{
  "n_layer": 15,
  "d_model": 512,
  "n_head": 8,
  "n_kv_head": 1,
  "head_dim": 64,
  "d_mlp": 2048,
  "vocab_size": 39909,
  "activation": "squared_relu",
  "norm": "layernorm",
  "norm_place": "pre",
  "norm_eps": 1e-06,
  "positions": "rope",
  "rope_base": 10000.0,
  "rope_fraction": 0.5,
  "qk_norm": false,
  "attn_scale": 0.125,
  "bias": "none",
  "tie_embeddings": false,
  "parallel_block": false,
  "init": "trunc",
  "init_std_qkv": 0.016,
  "init_std_o": 0.00291,
  "init_std_up": 0.016,
  "init_std_down": 0.00291,
  "optimizer": "muon",
  "lr": 0.00637,
  "lr_mult_down": 0.7,
  "beta1": 0.95,
  "lr_head": 0.00383,
  "grad_clip": 1.0,
  "warmup_steps": 200,
  "schedule": "wsd",
  "decay_fraction": 0.836,
  "decay_shape": "linear",
  "final_lr_fraction": 0.02,
  "batch_tokens": [32768, 65536, 131072, 262144],
  "seq_len": 1024,
  "doc_mask": false,
  "train_tokens": 793300000,
  "steps": 8722,
  "dataset": "wikipedia_en"
}
MLP neurons of a small language model. Each row is named by its layer, matrix (down: output weights) and neuron, and shows model dimensions 341-511. Each number is 128 + 24 x the weight over its row's rms, rounded and kept within 0 to 255. Numbers have three digits each.
A block is one neuron, or neurons of one layer that tend to fire together. After each block is what it responds to, as a language model described it from the Wikipedia text at the highest values.

L5.down268:094101131144100110086122132101127126120112159132174179151128163172117110155115146133138145107112082088137111137154133128111131152128123111110088123140122153118114165119151124110158094139109126127167078140067164130178165112105113128158145144138157136115109127136119142148113165092110141091123119127124133133093111120098131130144133168128131119137107118093172126118124148118189097167118107122070110095139113111101156158122098148151115141173076144104143107095140116113131120139151122121172095148148153127137150107095
L5.down1006:111145151123129154125149115112123156129124133118134089138137095106092106183097122112117165131139124155134163139109136127136099108162128093116118086108118095083135143108138113089150107077143129090097120088134170129097140096119118122167178124095165107148097129092163088114128115142127096135125131154152119105146073113100082175127103132156167132126112165123125115141129110151120059097156120119110107145157142145164160122137151166065146127097112107169148123105129151136113136124105125076120144109129125120116107172189
L5.down1548:166122135149156096144122154103128146116140120120107137126093117119118147140102108120054163150119139086151146132127154138131090096087105106116144129103126115117130130106135099109124059116156132113116122139131113134128143129152153095174087132123115127142173140152116107093139141136144094115143132123159104131148135147093129083147158105109154109129112157150091125168117141173107124122140140138135116167122164106093133094105155150076132101152120096168149141096093120108096140097095125142135133116115138117155106117117
L5.down1869:119142124131119110113112097100130145107140127135101139111128094117125150115143149121124150132112122135138140117089105084114105089104132128107120093116114090117127172135144143100170165127087101155075118123136160136162130113133138141103140122124159114120113128110100128154168128103131112153097158153099101163143148102146126140144178150117136134136163222137122126085126127155137168180096130093150116114130156138120160133130133121096107149109092138134146155164112131107120143118129143172130169123191137155175087154141
Description: Four-digit years such as 1965, 2007, 2021, in citations, tables, lists and date ranges, often after "(" or "|" and before "–" or ")".

L10.down1069:155192129171128121089141127162099131087113128154158061152137118161136101126132159110139127160093157130142144157113153122178129155127106146096116142138134109084135121114098120142141138111124191147144145153134064123141145121102159140110106116131180160149111119114122129109105109095086123148114123158147101129119160123154185117124121129082124088104139126127102150146152142131146127119136133134150145136133110130136072094136167141192154144153128115138090138145059172130143096116145166129112102157109125123139115095105
L10.down1811:160121107115168160065113100109193120138124070128132135075098063170113141159132136140175096125163148134119127101190140136145177116092127141169120100113126108116126140115139160118132150163140151159123142192128143132158094126191101138111170109098156151132102095064158114068129161131098111105120140095157160177120109139141148151143112127150115155131160120112100117133135124115125136114159120107085139099142130116139150117101168149110125181090101139105121111160183125117131118124166115175110112103101115095135111163119
Description: Word-internal pieces completing a proper name already seen earlier in the text, e.g. Hú-rin, W-red-e, Go-osen, plus the piece "ide" in words like outside and Mujahideen.

L5.down571:146110119149118130124098129100086066133172128172131156149125144119101113102098166174125128114142147111072157141115183148124112065112136161110133137118092145118117131136136147127114132120122131155118151135121103155126128136130097125121094136092151139149121102154114110135117125169131149165168121167151145134131122091172158142139121137110130138127125096166142103133107130139131126115133108107089162119104163120118109154102114122185139136106151143127094133148176122102162101126097147127128114125084130151139126127120
L5.down698:108143191138117168169113113157129164138119083166168115154084120130175116136124102111114162132080107118101120135130104134110137130106141108154133122156132165172100168140119129138125124096120151136142110081175117085158124141101132173149156133134134153160115120147160109140132195124124120135124123141141127109140159114091139112162128134101129127095106153133135174136101102090132135141114117098118157126123090164100110169128167130145111136155128159159140123056120112113096111144117115125124139138127121127152101154157
L5.down1443:127040089118135133106150088094155141112141167103110099084129133132118103154092159131066143127110131148082113125113115136131136149137151167166107102103141149120106151135151102057121129095165128112141178134152117128127138117118123098141097149104138147139141122129105094108118103122132165090106145088152135113134136130121124135122154128118099108114075148163108115109110124102139115132132127111129124091110138116121145114133127138127087104126123140141154150143121141126168102164148132140099150108087136111135131107093
L5.down1833:109192130127123065111137120135125150113125128107122134157162111097107124089132121130124186150148094103092178107091104106069144154113098124179102120128103104113161097158132082087177122118133117095133110112045137119108147090124115133132127149143171123120142137098100129166129160112125135071178133160132157181122097130120091122124140117185100147145152116161116115135136127117138087161124111131130164110122138146147118119074128144122130076113134115117131102138104143142065118164118157119144111128118142124125127136087
Description: Hyphens joining a prefix or article to a following word, chiefly the Arabic article in names like al-Shabaab and Al-Yawar; also so-called, co-emperor, Saint-Josse, and opening quotes.

L6.down262:084101131120134150122136145097105150120152117162134134104109134105117110138095083118125121141146091166144148148079155145102142107112103147150159110138131120123175121145179153107117130146151173147138153126107129101085133112124123132129153102160147126067096133147157122138128133101124083139143122121150144134130089106124128137143151181184175096114127127117134115112155123217112118104137114101068143159171169116157107142163146135102130115175125106145109097192165157138123156107123177167114119139086111100108128130171
L6.down315:107106135121087114120149152113130123091116135115116071141147090139131088119125095091159160146085108119162126150140172118106131132139109148120131134114156135125134126144122137129149122098130148114109093146151104153119085122168137094116151167131142117096119123102137093161094123114112147112133121099113119138132117140110091115150112137116132114086088131152126136139100158158128119159150094157137136109161150129096122111142111104170138171149108130164123129129082111113106121174125121108130106121108107105170104168097
L6.down359:108114084126137139138110097127125092124183113064133169134086118129162090104135116138075144124131148137114111120119140100091122142082136131119163103139087142162129157121117132140103098114147145130145114109114131142137161110091128189184163133104153131118093128149157119120162129117126199151136137126156135161130169130132146117140113088131114069109097118167134158138136136107130136137084112125110102125138129128108096121141131156154121145093117112132125137124160121141128124138178144154142117116126127170121106117138
L6.down925:095133135098104143128141160084145125164157114138154119141132128084130090131139132181094139116139149117129092109129133086094131130131134139149132136142119135152110124115139129105146123122133170139178106137142082135142111123083122138164138074134122120119098109157092132097141154136095139093125119135110132129080142134099132119175091148149157109172071098118112143082133111080110122142073141134106111144136115118123130118133175100054140166123129128125193119088168149130156165133094088179105116134112158140161093141139
L6.down1235:145063137131143134140131111096176123117112118120130113106088102103114128108134151130126116165117154104117143133132129104137117119120138159147117111123181114133148081138129143121105148096133147165172113102182064053126155133138133133116131087105181117129118124141178095144158131122138158152159149100104098150108110092073136103124150140145102108153126090148119164079140077134158082150122158162155139106158151109044108123123134115135075149121123124075159109136156154152124157150147091093125122114122151143085136141125
L6.down1478:091109108120124110143131117091142102141142153149123153118121101157112094130103135180170122113114135087125120136135131107130142121074146134120124153135147138137150121097094139131124102115177162149161110141089132105167145122133123154138118135117124136119107103140118107140119151148123080132143085091106171139110164135085150101107146145118119157125137124067097166080122146150131112093090134124135135145159159099121080115141100123151130138099136116131095117112156164127145158165097138083141158154138111125163142115130
L6.down1534:079137072093146136133112141111077100101141149118098109086163147151115146108129123123118109088118111141136103137119157135088101123132155159129108111106113123069129126124152118085154176135100103159134135111133134152103136107104116124106105155135120133124176138129142139095148058129145091086137151116120173135114170103144142132113142115114128114116122090133120135105159129165127156127118150111147105109109119132146127162148176110062131116110122132123107126101108108108096128138122199119098161143133108127131096097156
L6.down1706:086127131112133149138152105142133082110160099131135100137123141128111115105149125129119150126138122099144182164118140115105142104128169128132075103186123143131120142139149115080138094177111081111122091101131125137110130183108129159119133113100090125148158112116160127145085144120127130113181131122140099144103084093140116127138125119117097122134089151146122145063126147136149126147150114152107123128137088125113131133116138120180084132118139118136140154151157125107123160116173139136177150121124130118098129117154
Description: Words or marks just before a proper name is given, mostly after in named after, also of, or, opening parentheses, hyphens in Al-, quotes.

L10.down964:140121141135129063114125157148123090122098076129117148118137085153152094102147109132109147105116141116127121097139151139146109148129105120163164152140129155141158114106110144159104135159100129128167116113124149121145134129093170133135132139146076150126131139106131108117177136188126132179119120118127153115151108161115111133125105094138095080108097122152133131093139172133128146159105160119094130130125110122105109170176086127159126137066164072138128108123133131111110130126097076165146126128093166135134123073113
L10.down1270:149112101111099119151144134154115094145132101129127178085105108121124121152131130120108134144144147167109142136106110126121165080164096156125088110096114150132066129130144125114094137108093154135117059116127153102127135129101135117143093148137152086155111172157116137115130100135147138130137112114107125130121164148118169103156149140101096118140123127171152153076171135189155122100101139127135092105156090107119143151107120116113133089120152126119139125116153132141148155130128168134126164115157153113110143121138
Description: Main verbs, mostly past tense, right after a subject noun or pronoun and taking an object: used, made, continued, received, attended.

L5.down487:093150116090146137107146092149097174099104200154098129149122153147140157132121119111149121150117158155142154114170138134091150122108166128132131121122091123098053149128146161127134116166070150120116150164156096146150114112139107103156107149135157159140113149127129143099140117156134125114186094092117084173149112127134128176107156137132143149121123140102132147093154150120141123120107145096164127117131198121139127157130166097048106098149134133108146138129076096135173144084135133126105137095142142124129188123136
L5.down917:120031122130118129143073117163130155113160164124103085137124133130135118128151134128213123137115178162167134130166091097099122143115124134120155133068181167119105144157112155129169093161135088139105129134155134123106112115125118096155157093099078136093133107144142090089120127145138109132132058118121135155142116106120099141081123138104128073167118164111089104112146108161093159163124146089168110131144084133127136132140124151195135078094111100115147096146123132153151167130138135112137154105106148140120163162115
L5.down1058:163151099127148120107139130133164128158091136173147109157131122117098112132102108117122083142151127142095133125126182165141142080120139125132143134115127113171120135120137108112140087135105088150124105114115155114144135123154104167164108139130071127109140106115152172144062114135087126080143128115138113133112134141157127153148127087124163132098124148113179171093119108147084124150090082086153138104108111096130111088115096142163122104113123129117088158160096110191101132123104086133087121078125123137153110147185
L5.down1090:161105090129121133093104132139116113107153161097117150124092169103112145126161139103162140098151103109123114144157136120130123100147133135127143158149147083124199118117155119152139084098146099138114111155114130145113108104118121131126139139119129114088132124086110148117149083120153123075132088121146153122103143102151110129127114098070093116063144144093128159183118120124099158151126109123163162069131135106101157078140090154166097123119167148203125115149113142118101125149082133129129169140092103110089112130125
Description: Past participles right after a form of "be" in passive constructions, such as was followed, is represented, was held.

L10.down1718:060142117120136156087097090129125109145143117115121108129160131147080140120107117165126143135126099099131124123159141152154145127156170150147097122122147114121130075120126118133115122115112130108143072060158137114081167097135118158145139141108095121106154144158096085131154122125157165130122111172155114133118114161079106097177087139162115118093113162103118153131108123137114164134107151150142145154109112089118116104126134101054138148121118118123142153170160146151104151142138167108152136137127112115080161149142
L10.down1957:066099147105096129125106109103125132123106099130111110094089167158126124152119122109173113112099132109132155084132129099116133073116171117159136129131136093113124165090090142170129122134119117119168113082143144157109121163137136129132101161146131157149129159126151124156127111101176140115106115113107063149168135127106158121158123154142139076125132106193119144143116126109107088137093110107093132116090119119104106133154126111093143151130161109090152128153116141136124128136134115147117094103102123116143114123099
Description: Four-digit year tokens in citations, tables, lists and prose, often after a parenthesis or in, e.g., (2003)–, in 1997, | 2010.

L5.down17:143087134089179161166126112143130128111096121123131098147136082069100128146154135101159140092089100142106129161085135118079144141128155135139137128103112113128144113170157132129162097130117088116140133144127140113124116120123130140150151116137134132186106132141150143128168121120122137122151136163114114124133087146152114153111167165132119127122120168095135125148154135144123108140094105100143113120140134161115135146128172139128103194157118099141134109117138116158137135139128125091136108139147138063163117129131
L5.down55:135117104094117138175140107124105101166069163102104109128170130130090077117116055108115105178123102147097146099153144133139107137136134114178104158121121119128165169156124124118125089114157102107156116150150189134091099111131043084106116125148123123157109129171144088112146182178137155107122087148114131108142126089143094117129192083084142063069137149139165100106084111118158115147146114132116130130128118145137095167123120134075173128103140130109130151114138129125153123144144117041121130121132094108117113174165
L5.down251:075135117127121120101122125103148111116098158112160110152118124128134168164109126158149129114090122130098104133119132175128174158101127122146123113170161130090192120158119132118150103143127148131131106142148146122100110121105068131127163077164125125142137130186111139144136099080098115118107123204136117146124129125134127082124133095136146120115146148112123100076162121113096160172179088144166132137117140178142120152092160128181118156100120107154111187120132105170110131093097163128119110166122142123110111149126
L5.down1810:112116107128158143138145108139166124128124123150109104138167141133098161128135152143149124092123090156080118173147161126123129122161107150097144168155108131141163138123114129091136055174135119159119113171125101143112144113114117118146127134110116116148134132158134165131173130126102134137135080164131127135153082135141146118103127109140148109154172117133180057110123162102122141150166130134157116099086132124153107113113168093108133140146117119119175127128097118141119124182101103122149158138129123090139137127130
Description: Final word-piece that completes a multi-token proper name, mostly surnames, also places and titles, e.g. Faroo-q, Therria-ult, Jenkyn-s, Pikilla-q.

L6.down0:095112129190091142112124146129097116126165137147131121168128119155123124190136139123141120114096122087103164158106141142136109141080090159132108119105134174130175119069123122106120105094109115141075100115138117111127138092122123164085148091111093163108088131155107124126138180135162129109142155115127133190138177153124140109162081141117114095116117100116124165106145120125113146099108153129158140141132153130157138148111126123134131141090141156110147160133148109146129110157114134109127119153144149170134126121141
L6.down930:100129120121129149140077121106130105136150093132092120146124176123138148109132123125082129142118130138154120147113132130128144081131133104124095118169126103101127137133142183133119150132159134138161187115102157125096108110117135081107172084075176124088114176098188114184164142092147090127150120131151151096133154190114160134128117135138131166151139155130140129134137078139130131059102117125143122123149131119145106113113123165113103066130144126120145157156164139148131133129087112120128113092107094117128137102131
L6.down1073:108103115079121108111113133116165103149144127138152118143116182132115115127112135159088123132139144129107095113153125137151123109132112113113131106117158158182099101120125129136120154147126123128109109155114090106105072136099143118130162124144125184133140130118119137095146126106123164141149131121083117149137135097139169150142102145133088100113085113108153108176104125120147133130104163143179124131145039099101103142128164153142165133104134128148121105118119125135116136103134131150166178131140128164128105081147
L6.down1434:124096168152107091099110079128170089124124144139105156163051151149076121116146109145108150093118126162103172146125140095174101163121105104121136097156138141137099124134096133136117175136158128105103148153128120135139093114110147127114074126117142117116151183168162139135160146115102132134088131147102065103165138091177132135102166136121118158134148110119106142152096100136107124161090106169147106119101151149120062141127144143121118137153138120169128160135108123123138119115127124114149129137125127152102101121111
L6.down1522:129124099144120118074125094147100174119109174111148142139103133108142132127104102125092134075117150140114140119176136094107166158121137142134116154150158121079130158174196146125196138104139106126183148116094126149154107151113119116124127107155156137154137107135105152132132137119134127139114133134147140110095089114137125094132107169151163118154112108126102107142121140132122103142115119081131145124151123121141137161147111153065158123137139124118098136135137115082081110136093159125129128100096113148139115039135
L6.down1672:167103098170131095110146130154112098126154137138097140116126155136127130115133126102139145118154179131143167126163123115133087128147135164142111145116110136130137119105140097161104118137153096146149063152147104183165111106136078119146110122122127144113148124170166122145151117124156168127124125119142133131061172096168114120119168141127110155156125104120116142126106154158161123145130146142089131101100154121117139148144167142099142129107106108110133151112131152100131093133132179161184136155107176128082107170140
L6.down1933:097116138104167166126146083084060121141149173129110135159126147148102108161135127134074130134162145130122134065107121142109104130106180104097107123151158153079080111128126138119098134180123141119141117125136159129114112118113136116093116115138138113161163148133117122118170112109117122118172097124122109137112136123089105147106135095176191139136128096137136122130129141132117119111116181147177124137136200110127088155132139145064146115113151071126149087154118142113156147107125120150117065114100098097133119099110
L6.down2045:073142147158107117102121126085152168112121167178136162107151124123114120111129118158123138133127101126140071150095121117121095154125151148128120080123125137112134122111131129127134131098130133145150110138158131160139153116088169165108111140169073129128120110134101141133107169111193107102143156086192097150120105114118164104141130124152146111113113154095126105105094174147128103110154104161114088134117132129136123186156133128094097161144139154132120121093138119140091102134184118087129182119089110161164103152151
Description: The word used right after a subject or auxiliary, as in he never used, was commonly used, had used, plus similar predicates (managed, intending, responsible).

L6.down135:122130097082165195151142147118127119113155138115094139068174110115135156112117095139121160127128087113126111153147115146054135106102157097096191147168139151118129103132128100164086131096122126151143139131122120141106128147144122124120155065102161100154144143159136082114155136089108141133115184139111105092135118133141116081115120154107116082101088145128149153096123121149149134162147118151132116137153092112105157142085135087139120158139151145116089132095158130137099169125109139098143117139110085134133089136134
L6.down358:156105137148129178133122115106130120125117115117098096071116084098156169153087156122120153159141143102122083108174155110081117115103131120131158101150139107174144106104115135137123150143113119147077129117138131116144111137083147160154096099125123129128072128149100111148124118153151117113099111079132115178145159101152129095126128117148128111113138139145112097112114132114149134113067154127161147069164122086139140080158158171105133140152128124116124104113111120085143140176139087124146108126131132128142087155110
L6.down597:096094136132149137179132154071086137124117136137157120118115115142121136124117105110117128123131148082112138159196132169122146109121121112110150135113127157146109142115083127142150103091128156137100132151109074148171099106144141153140079139146160133064115127127110111112125178135146151119152105112153138112128132170150128162171109126134129114092108087140188106131131072143147089112160137131133150104108112124118039151175144111109139125109104073102152125118155107098132133144106128116126101077145108133124163104147
L6.down650:129106152126148137130124156106125097145128113109152133097093107109165132157112112114145114143125200135130127137125133097091114138160143138124112107110153122171115069119126131139112096096108160144110118154140134109117164125089121118139133114118142128126133120095101159175107123156136181193115163121114153155094118123173128082120166161144169123110140128116113110151128157073103113093100110156124137135114127118087116116130124140082121176111135144082091098117128148168075122145110122118130103136117110132123154066151
L6.down866:128199120157162140118152179155096140133087074121133160145113116152106107154146161088142107146103123146121143142147088165140089094130120144154153132120108110146140097148135153116124131124143130147158120111092121140140098140150145165160154085107158143149177151091103147116097158160184123128128124067137095121100140132098125126139140128142148130096123172112132150116121158118165122115128129183122114140122129148179123128136129087115162102139152119188164104112125099120170140133141125149124184094123130167113150146132
L6.down1413:133102141108154171112124083160089151154089135126119120083112128145160155104143133110104137124113106109096100128103124100140122129110131184118103092146088151130160164121142154113120095121109123168125123149121110099101169123122140153122087108143165096123139130156141113184142107169108107150132114112153127138177152154160134118158110101131098122145128120133101129127158136122116119139093151113177134096157128093097132172118097114127114119144138127134105126145150111106143098125139071121128102184074120127144164135118
L6.down1456:089100162089162159129124136088125151117146127168118158141132118162131113155100137127115158135100110115122110135121134108116142104088135109157132140117139124104158138161150141074154064085144136079126140118104106146122126131122102096123148144146143172155156110145148108117163128165075128145095104159152109116141098128131069147137116150087108131111099078140151103092153138140139105176077126138169121132135147154106074158118127144043109169113143106144116155130131097123112190141122094083142133121115111139131117142137
L6.down1464:095161123110077131093138107127112131145149117093090113154176119065102130106124146140132117099141141119112137162082171130088128142125098139140137094142119138124133112194137151150190148186126152101128099078151147151097123057135137114171152129139155113143069139132112123114132086113117072139101139105098177120120153143126151101083184164132152108134126145143148144162135144165159108106131091109124109119109129155150161141123156147124148173135086090141170091096167121150154101165122120128139128157125136198135179117117
Description: Final subword piece that completes a multi-token word, mostly proper names in lists, tables or citations, such as Momms-en, White-head, Liver-pool.

L10.down343:131143158125146119091134154138156088145155100129137132098115119147102086130148136161138141176155107105156120165123108137164106120160129120131121161093120102100137133171103139130151141135108143128130148119139149138160131099106153170168127142143119165132137148118141127126140090116114119105155105155134125110192099162116130118092111167129152127123137119143179127110135113089108122136161123095080120133084103152107147123156154161134132056110142152105162113057110133120110138142112145161093191138131119141112142110144
L10.down1263:151144129131136115148133145140135118125117099124165121111127099125123118121173145162111089135111083118112126077146152148099156140093147126147106085123172118121125094130134117145090118122122131097137127154140117150088094127141100087144152127151147121105141128135114101111127122123141117118111150081124128130103114086158124198144126138086120148094133108150111161131117093130142092143109146063127124138112133132140148112126151086134159107127115148119134111148109104141150100113157079183148120130131157202105142075148
Description: Mostly the line break after a Wikipedia article's short description line, right before the lead sentence begins (e.g. "Historic house in Massachusetts"); weaker scattered hits on table cells and commas.

L6.down428:151136201109100110113121141113106134087107165086117087160100179138157119169098106093071090147137137108154169058128139114108128124161122132123124117119131139135125143145118154128106055119106170144146114130117168182145118120112103111166145148080116142186114108145111070091119113158152113152122152147106103129102125133132139144141129131164114170105153139144164120124110129142133128109114083134146129143145121156110121130158149135131168113125135124181136107096143111154129141141111097140174112134124146087142131119097
L6.down608:125142112151105082131129168110159145117092155114131123131123132113107173128151089124173152112112139081119112133141093134126159121186082115134137136094100124145128082138096143124131108128129169119168138088190121146151094110159149135136121125148180133136116152123089134127138164118101115110155168098120130138112132178133116157087135127166075121138113115107164109137122143134123120107130131097146116151139128129136117070163142127163118128143090144096151106105103151118130133123133139137129150102119118106147145132137
L6.down986:177145154151064138128145115099121139139107121100161118136137159157053130159134128112099154093132138115138109154093160153148123126179117122118141132167115141123097144175116076135113133109139145112088105136152126112064086158136134109130133131103166121120114130105127134138156138135102155148157157120137144147162139153135172120135158108182096077125143140138161143145120133144112130131118159103131128150137108117106141119132108123175115115134135122172152128090103100144108135133111151122104124111134176136168157118109
L6.down1332:083075118126115107132141100106143169099111101136140112121171121146121159120138156168090127091093141113173126125137144120136134109092111129142146107109150140108148085133094140128154073140132133128173109165064140134141155131118157099140160124158124120144172167134130080069158143142129094137159142128137115152138158125066166136126178107148121122097071089088100114138113099110118106153134107170105165114130109094185117162170145126100116113099139123152117129128150146153130123128139112087145133114117105084147114142125
L6.down1358:107116119152143124180103106096088111117095150080102096151145152128120112138154116123142145184180131098128189098131146109109141100091126095118110128107136144166167109119122118102135103119128133114105112092117104104122152108090133147142187128120151142166168098143146114132088133135096135146115090152155188131110117122113126121101174181140112137156168132114125159140127122170142165135154143148141114112090111155134126142111097146143107119157135117157141123109163085131122113122116142121120138143128116121102152104092
L6.down1677:119140087168146155130107122155119159171120162088159134105110151125126160090084137114195113115103089083160109128153128135126096111123107090114136122133121122141127116141125160110119136139171152152119109091118133131150130133101126095139154115115150128120108130130116111177092112152146184121100128127076113147104111126105133118138149177149145093162129131147146072108130106083175129127149181169085128107135122134145105122114175110146111115137079149143118127143132138147152148102135138134136137125118134132136150136119
L6.down1709:075142134134122107139124126110120155136143133142142108144108120127168114106139106114113139133114116118098123103141115162111106113158119144111093118123133107123192183094130112093141110140145136133120132165125152137128120108134143093132137126136118115139102122149091123132075132126091114128106154140150094108160135116137142147151141145171166107088149140116140156134095096151147131093125127141138117117120144119117124093138122126097086125084115148184135124110101152162116138116130145118107143125113109084145051156184
L6.down1781:141104115152147114132093131168135111138115117115119108150135106172102152126126101109128150141124110037163123143102105111112101139090138134118122142165127117100141110101136136076173082132129092167141137138108169134089129120206132116125117125127129123142119167140140154089142132142149154134130106143110149074148141092111166115121125173120130136142100141123147179105082165153106124144178110124114106179105106102159152156110098140180167116149151086114179148167145126109135109119125142121182152117110115109138115137117
Description: Four-digit year tokens in running text, lists and tables, often after "(" or "in", e.g. (1928), in 2010, Wikimania 2006.